From a checkpoint of a small transformer trained on Wikipedia.
Size: width 384, MLP 1536 tanh GELU.
Architecture: LayerNorm before each block, learned positions, biases, tied embeddings.
MLP neurons of a small language model. Each row is named by its layer, matrix (up: input weights) and neuron, and shows model dimensions 32-127. Each number is 128 + 32 x the weight over its row's rms, rounded and kept within 0 to 255. Numbers have three digits each.
A block is one neuron, or neurons of one layer that tend to fire together. After each block is what it responds to, as a language model described it from the Wikipedia text at the highest values.

L3.up1300:148189144169140118204151085140111131122130192129139143085092148092079148100119111120103149152106154110121101123132104134125179153097170067130174097160094135120110060140084155144129137167152119067115102170155183169103045146106102196147135143119140160178141080113123166121181078143142173069
Description: Function words mid-phrase

L2.up2:148177152196126129164139124101043156137174156091106149136146133060124156159145084108115107117121122142114088095138135172107123111132128106138158137047079152123144161094054118186142146123140119130100072133141162070124128058124108226066096076108088209111117166118160138123181154162168094139
L2.up57:115144159118133145194171084155147164086127179141109122172149130107083139091120134174140127101100139085136053112140096111098182164120115172124151091076104114101164139144084204169133080134097085149126086136113151120092093090143150149073129094092121116168159107160114095144080121120109128091
L2.up98:150161092113155132160170126116126124104091199200128154101107148141132122156127109144103115167065136145134170104076092130081166110147172103121161099121109122118152148180102207164125093166118115146146077119166135083151128092105137083101163120082160106137109138142083134153127091116181128087
L2.up113:109158155094129141132137075095099104108158171101144127110167084109201095154125126120117142160089151178180080117116130111146111128121119126088124074103122148117070110160079151133147110142137075136100132127137159098133099126075106189104206178140093132128132078142077127115091170136120133081
L2.up311:154143104172110179146153096141157104138168136139144187123106111091103106129108126110136122155163147119085108108123106162143140110121175068104099097096144135119087143156121161116151097140197080130109092127137177118097137139146125130086179143132103150164109114123063139143105095137106132117
L2.up480:157129147114153140090170137116142129094102124121143135134164115055144135105113093177130111155085157099127090136101076154127121114150201093121126131129041172127181128142064102116123089139098147100196082157163124085143131144158132142142142118117211134138139192174177156112100112154089143096
L2.up540:076174138120130174114112068149134104130126188108132174168152087085090112170141127191113141154055162063083118143089106212095136112153181156085127105117118099093168175139111152143113134117144132162142120144159192141154175101078142148113178099140082142157147109134113179153144147111159130105
L2.up609:125185135078146159124141064102163157151187160088189125096111076103158127122108127190114168148082124187153090107054107133109151119149133113088147096119121138099128117123124195128114140129224108187086122178148139130155136126068195123151161155114114161140153121182068112081080134101137082118
L2.up937:184135146181123128116169120135188167128117182138136127062149099130159140133145095169168109122102173154143123131110109137094123156152143083106137093095126123080132111174123117176140132172176102111109102133156169133112139115154106148110166149078150144108190139125085134113130107203175123076
L2.up1047:144185145181141170149126105129158126104139094085150133108123071095099085130098104156170124147087120157128146163183100191149175146160145121099121079093137118149158094143126132210059172170095129120112120210102155101143129146098111120130137090116100168168147191151116125153186116083134083138
L2.up1234:178162199112169164154178111142112136092152121112193144237121134103131089120149084173142133118127170142114131142166165158134134156126150131103122117092116123182127109155097145092145145154144079130135118166132155082122156127081163160088196155099113109199195128117091180110130149133121175107
L2.up1429:173126123136136157121151066160125162104121111093092134142142088099139132133136113125162120168159092149091084121098092138040126088144161120101140144131103094071107151136060176132164097131141089188097107149114124089089073093184136199130161122129104121118195162116134162153151094133205149102
L2.up1438:176172120177150160186137125128120119118141116148146122126100116151137158101159118164116152153093175132200139091151093164161140116129143121066143125105098105096092158156120154171123079148123112156099067158184183118171150106163143189090178137108111104113053119125107091083091102133166118068
L2.up1483:153130124132102164122165130145108168093183170165141141152130072074158147129098121192132103111126134107122136152127092139130145114112136041115173126103142143090094118146138140154052081178109107127155083132145153126127133157167173090147143100107162148166107155167083144106180119158175138137
L2.up1496:134152137093119156114167073139131106103144126139156100155183134145165094143124119121167170153133137166110124122136148160032109077179134140118097108121111076086111091150137210108152134130125156175088102136165152080147190110098131160128160140111115116132143188154100110116094112124155079105
L2.up1533:143142150107125195109111052184084111078123097121129124157150124088082108089102128166102129117098147126129121124149086165092165118156182158110054047120117132118076154078070131109133142113096140178149098176152152144138085164158136139098182106137123128089164110159139172185139102141147130083
Description: Hyphens in lists and names

L3.up497:123148185129141112210139070141177143128132158181175129183148143149157124112123085125148146130094160130142145148141113159112160085106130098049146092104035134124090099087097147153105106123117080131105064111174187127140123106149137169118145116110143125167113143150081102152151151173178166092
Description: Predictable continuation tokens

L5.up193:165146185118129137156166053092159132151113162153144187089107094106142134111090169171135112103129127156157135114128144158133106124103179109136090084151086120081069126113096162125156094101120136121135116100079167078182042168148147162141084131117125129148138031151146077162129129212133160140
L5.up619:114157165094114116176200123131123121139044119153107152139155076116061132127072131121108102175128120098103104068052085174157143046179151086096122083139118148110073062189159172110143093174139152128158121123137127162100091153157105071144080090106114128097115114148171140126113112212133131141
L5.up778:133124111165111123178143142143175150122122121081112177124159094165098145094135183122118126118124104095112087205112075166172115072104112107115139146136164108093153153134111108119097132135148097141117102179125134107127121158164139098095084096117194151088100126179162090123186133141094158177
L5.up1274:115173141138104077165162079121149130146141116124143180089130134122046160106113198141112116113166172193114056160128126182222144058122148101120062092143156132130092150150108150092148088166144149098093120127122130141111071092175114108116096140102128142150098055120161109120136142117160187121
Description: Compound hyphens, pre-number spaces